{
  "head_dim": 32,
  "d_mlp": 1280,
  "vocab_size": 2048,
  "norm": "rmsnorm",
  "norm_place": "pre",
  "rope_fraction": 1.0,
  "qk_norm": true,
  "bias": "none",
  "init": "normal",
  "schedule": "wsd",
  "steps": 5514
}
MLP neurons of a small language model. Each row is named by its layer, matrix (up: input weights) and neuron, and shows model dimensions 192-287. Each number is 128 + 32 x the weight over its row's rms, rounded and kept within 0 to 255. Numbers have three digits each.
A block is one neuron, or neurons of one layer that tend to fire together. Before each block is what it responds to, as a language model described it from the Wikipedia text at the highest values.

One of
L5.up31:093122122085143127116180104095161152123103170137128137126152109174075169084101178107149114197109107174087143157165147156082146165111140132170127121124133140161137133161147105066140077085119110165124072080132048087117092133154139101141093140151125176109115068164165132199127108100142106084
L5.up84:100133089074133122148184123052124169196114062131173168110139126082102124123115099165121140119121118115089090136151171090148176122077120106147131088175197139113154170101138035127128057140113132137154216109085187194128096162125114167088154174139110164089123180141089101121110114148163197155
L5.up206:123121118088115097130129163099121108174096141134101124192157134133121138138095136122110166142114124104143145121173087177167128143132125147066211123129094101154141138148085149120063092093135143124135088161161158172159154137167168170152176168136142154103189139187100188136089099118182098131
L5.up213:144143178097175108106111134082132095162089166142172143098135127168110113082122161113110083152145066121101141083091197131215126174169115165141110131187121111171166139108134104078100126131132130141106127177114109124105132153127098071148148149174124177146126122126153095133111153112180162112
L5.up215:120119097102132105134143079090074087163139108127100182142149096157079152098113160190100103080042151217072144123116119127132132125075177183057099120065092175145152126083117069094117070107063123170122143107162180124121113150155099094085136156112136160162106201148087172175114121138090101079
L5.up223:103155181121113093124161104126110106143082127100075161153135111119141158118123148152105141111133118146091171103110103168164133112150146183117138102187127135118184131159171142199096111090171103118140129129075142168165106150150147156101142095060132123127072100091138135110151137096123129078
L5.up244:110106148134138110100155112107158154161098176131101153144110172118139094077118097097132156130083136175129094077095143089122093154165124116161191157140112060116155150206101101157133082135112100131124137109136151106169088096071160147093216144234083149127067121103108169134119105101137172131
L5.up507:131112148059139119097161134114110118140159117116154128103150064061120088162111108107135069096089145162083104128088092124143136084166108133119125084100159071151161136119123100130111113081079128080082112186116169202118086124144108143174127182138175069191140114149122135091122154062134039121
L5.up569:098174104145143110158134106102135077185107145151169144125149123069108099093114137068105145158154150125157122153149128093116166095145113103187113181127128160167161070178138121111088124127097136136140104148105122171116112124229135093126111152095108188147148112178167111124086135126128183117
L5.up599:121185121074083146138170141136125120108127124150073174105095164108085247097075134107106105140136168157073113107090109115129166143143160105147150175173206160143156101104179130078120159107139129103092134037130144164172089123172137090111156127112084123197133166146135119169076152176097095069
L5.up660:119115121125138156103055074074156053139144137116166127188100124111164118044159148146099113203192187131100127181111131147170149075180120159112140135118063102191111088107132153133066104147092167153158102143124100135114134176149160095114157100119140123086150119124117090153088098188170135174
L5.up774:133067167108127111098145163129149155166121168129106077154094142110119153106141147117112175136107107183082129106116169134130141117096135082129141113148130112171117095127162125146184152190131133190161168134130132129136063170136083111103141127129130106083159147137110063108126104188090152111
L5.up852:162158128094163088107121196122102181156155152137098152124191111114127176117097118156113137122134115083144134070092115135198100157071174137174085119133135096147127131176181060137103139111147157104144138123124120073158093104159111136116151094070147154133156134129153081126128150152158093163
L5.up1070:185133127139122142116105164109073137134171147098111136127129163118162126104188098124107133082116133169137156170125156156118145043129104099112085158117141124093157094107054176102107128166144167083168132160090171156176134134136141100180118116114092137092115191156136108112147091091113114112
L5.up1072:154177159127119087120155149080101129139138153120081156160175147093141143195192123142114112120110136133142112092118097127170181137103102182088158212178125136136189152116109116135133116117158141155166108143112155116157147115101128160102131173155129171106123107154100087124094171127147110115
L5.up1194:134117111093167086057118059124166082121091181123173161145109138126093107116135138143130067135117162121136135138142140190138193129090222150135147112168115066189155099150168128116094090138166109106195136123087139087151130086126177158106142134112134140116095171140146092171097162137142114119

Phrase-closing punctuation, conjunctions
L7.up385:128136072166095085154187149104144129133125019122085092108137130143082158134078144152188080157090145103129097160111138133115125099104122078112104104125129084077150087108141110110107089172062138043088129109144136154148185146107126095139178062182097169131159166152155051163114112138160171115
L7.up710:064162123096169118172094158152144115140091150079101137137111160092155221095105146189155187081140147106147122147187127116153150102137126156136155126111164132129077165125213135150155170144081144157126115112116162127125129177146151088109182144078106165149144126094116092166136110108205157129
L7.up758:159163061111107112120099071130158134162164094131100156176125101129048119091062100133206109166134051097129139180076142179110174144134091129141087101163185176133119124067138140106101124190129082149102072108140128145143136109110078125192178181110119099112050141156073159161126099118134180133
L7.up809:151163143129153104085118028098158127105112084182130124142140165076102142167083130156169148060138070092106131135154090138125184128149144125147148129123116107153166201126104141140063092181102090146108111134136111099173088131086151075080206109114141136075130113119090113174142111111171180139

Number-to-unit joiners
L7.up33:095144081117157067091153119099129109139108134083145037122121124111085072135153179135113076163096130185096142116140179159131123118138112128151148112148152104116124107170121082145085098105167121203160112123101179161138154125102113118142122142088096123140018138081127115132168090111102148111
L7.up127:107186103141132101056077071110089100122114121180099131123137082180172121182162137135113160120102119194120128127131135095144097174076172116136164155115089125164148153139126139098081143138164180123148118145148094136109076163133093098182145155099156115143124139128145129135208188157137100117
L7.up950:121159083093163147082091117109092136145126153039176132123159126118112075082108106170158140166125120095160165114093132113109139162145143060159175157080073105145168169157102129119058150137160132170147098082094110167091108129103151155107149148126091138164154079146099122059196115160111093133
L7.up1240:158108128079130115091157091096149075181122170133138139113166193124099083116142108080115143103081176145077121111206147208129138087137105117082085126099113155113120159116109115068122087171182134104115126117028097093196160174159079078141116095183130112092092167170146148127183105108183114044

"of" after "one"
L2.up1195:133171134125186109119135164101075141112122142141174109095118079108164103106095135106091173155125130121110142103122145135229137166118180154113148114197147134144116088147114154137140108158154144107182099029148174090100128118177140196138149154152099085126142149194172181068144165155106099125

Coordinating conjunctions between words
L5.up1:139074147109102136092159130109217135128099143141203163140115150148110149114150148127091170095150102106217162090134132092159066075135070128137153096123115110136104177153168139107148087143096124123157120109145159154113132184180106106195186101178132127148124090142158090086103156059122153098
L5.up22:130155129168091156107078158163064115114091081141087171136145102121131082086124173098124127149119151107167092172153100123138138143131085117131156075140119105103085061162074084126104137149085141130096113133147149184136147199159120130087142134145122102090144134120178092126083158114164082139
L5.up98:096101120178092156112131107127141088177101104166169132112153195072134097133160157135099217113108059108134052085096123087111080104113097073088170084132104129166134109150164136133132155160081143100113132127120145115131126173130125163183094132120145147090140177162124151110108156147134121085
L5.up266:189169121174147142089124066122163185145151115140119141121096115120149163179141143145134146127108122096139111142136110074123087156167130153152136100107152095163140104048166070079109141109115163181147162109103143128065091086138154168148162097119126075099177109141183097112138122213186119185
L5.up339:170163140089114149073143130112104120160086110135103196122092139163067109153166145091125190122164086076132174137106153129154165180109174108125154126117095161096110164163117126117114182168109059111179129143116163124111137112113138144094154138168083118101124069092134097048146125117127127112
L5.up427:169147160185138133075165154112064147189128104152115119182049184145207180124078140176091135128097091059152144160134108151099133128145186107114141118120066121156119158079132100103119138080113165186118091199048105157136128136151141140113151126185127109164159098114165127080131088115175136150
L5.up798:126165097119145127112136102083104083115140079110152120173123114127130109104175197102124226147151087174108145165095143130185182137107115084118164101041150092121084143163175061133155230121088083118100133112157147194105076128150159073159130098177138110089089166159154105120144129153150103102
L5.up819:171101177123163108177092182116154157099108169145091137139143136116150111133108049163131154086108133095143172099125143143114079095126109050099190175082160124171111126111120099141109095178072133175123164174195108168130170151127130133094169167137094154137184135106158108148097120123145139200
L5.up837:098191092190141056120143138163128113103169086148108135154141096035185063094120143187143117175188095119128126137120094148113166133109152086106150153123100156140118071132054099132134116098172113161153128155096093193106109193179187092097081142102148163157156145134183141119191109159179131115
L5.up861:148111103130081124087131097061155173098132124191100163094083131122170094141121107057181123191109158109152165155110119082099167165124150085125195121158133103106145126059157110096133139116150142118150164086158183146075110191167149114057112160139121119053059152096114110174109118132173087136
L5.up936:120200074104146103138151115042172146151138168149103074158139098150156120100101107146126164135136166084131144134142149200130139137147120067091104125105135143087130144175142072122130135153136117094137128148123155124130161141119173142130102145089126137119138098129132142131147131081188160156
L5.up972:108157131148092102117078134142155132159130072118075065116100156168119150150027138114079148140099145118198092132129119095110153165108133169092135100146077102078160093073106163168099117153092087155112145183126098098136160136082101167121107113082145101129115130108138089144089161074162113106
L5.up995:166138190162122117121144122071136123199147103159197139155133143147125187119160149125145192139152128094173207107119105166037156207177149183103138108116198183105133084143183071172138082129137101114128102117123195120175149155177117104170173191073138160061119128182141135151092159114114111144
L5.up1004:119109116157180119093154147133123121117089151151165210108163163122068157039099159091066135071154146062169122142107184081156187192118112104130153095109137139076110132108127140160129101179124151107131120089104138146108136095170159118158133151136112126144133154120133126146148112101131076147
L5.up1227:144142131149112103086100160185105134123124080098156141132169183144111148151131169151140198072144138141168086155122142217178102102109070183125131096126108142141127134097104111113047104101133107097146093124087157092160088111095109151164128157108123158041175137101106112138090131093122127120
L5.up1230:186098124079187108062114151168216134131157154087093111141105108077173117127121125147116078166151102139087093094082126161151165125133142054101122078137095077155129121105105081149170104154134130111128171116134182143119118154143127139154104136118112148108116106152149132135191152129151163126

Conjunctions joining phrases
L2.up428:081093113170154125127095143149120118103142087089112127156078102102156110106105062158118123141156109154179130157162151092171119148146152168089139173112106114203136087172156126114090062171043120172111076040104166170080101114134129124109094110093130100140098104119122124078087159124161126159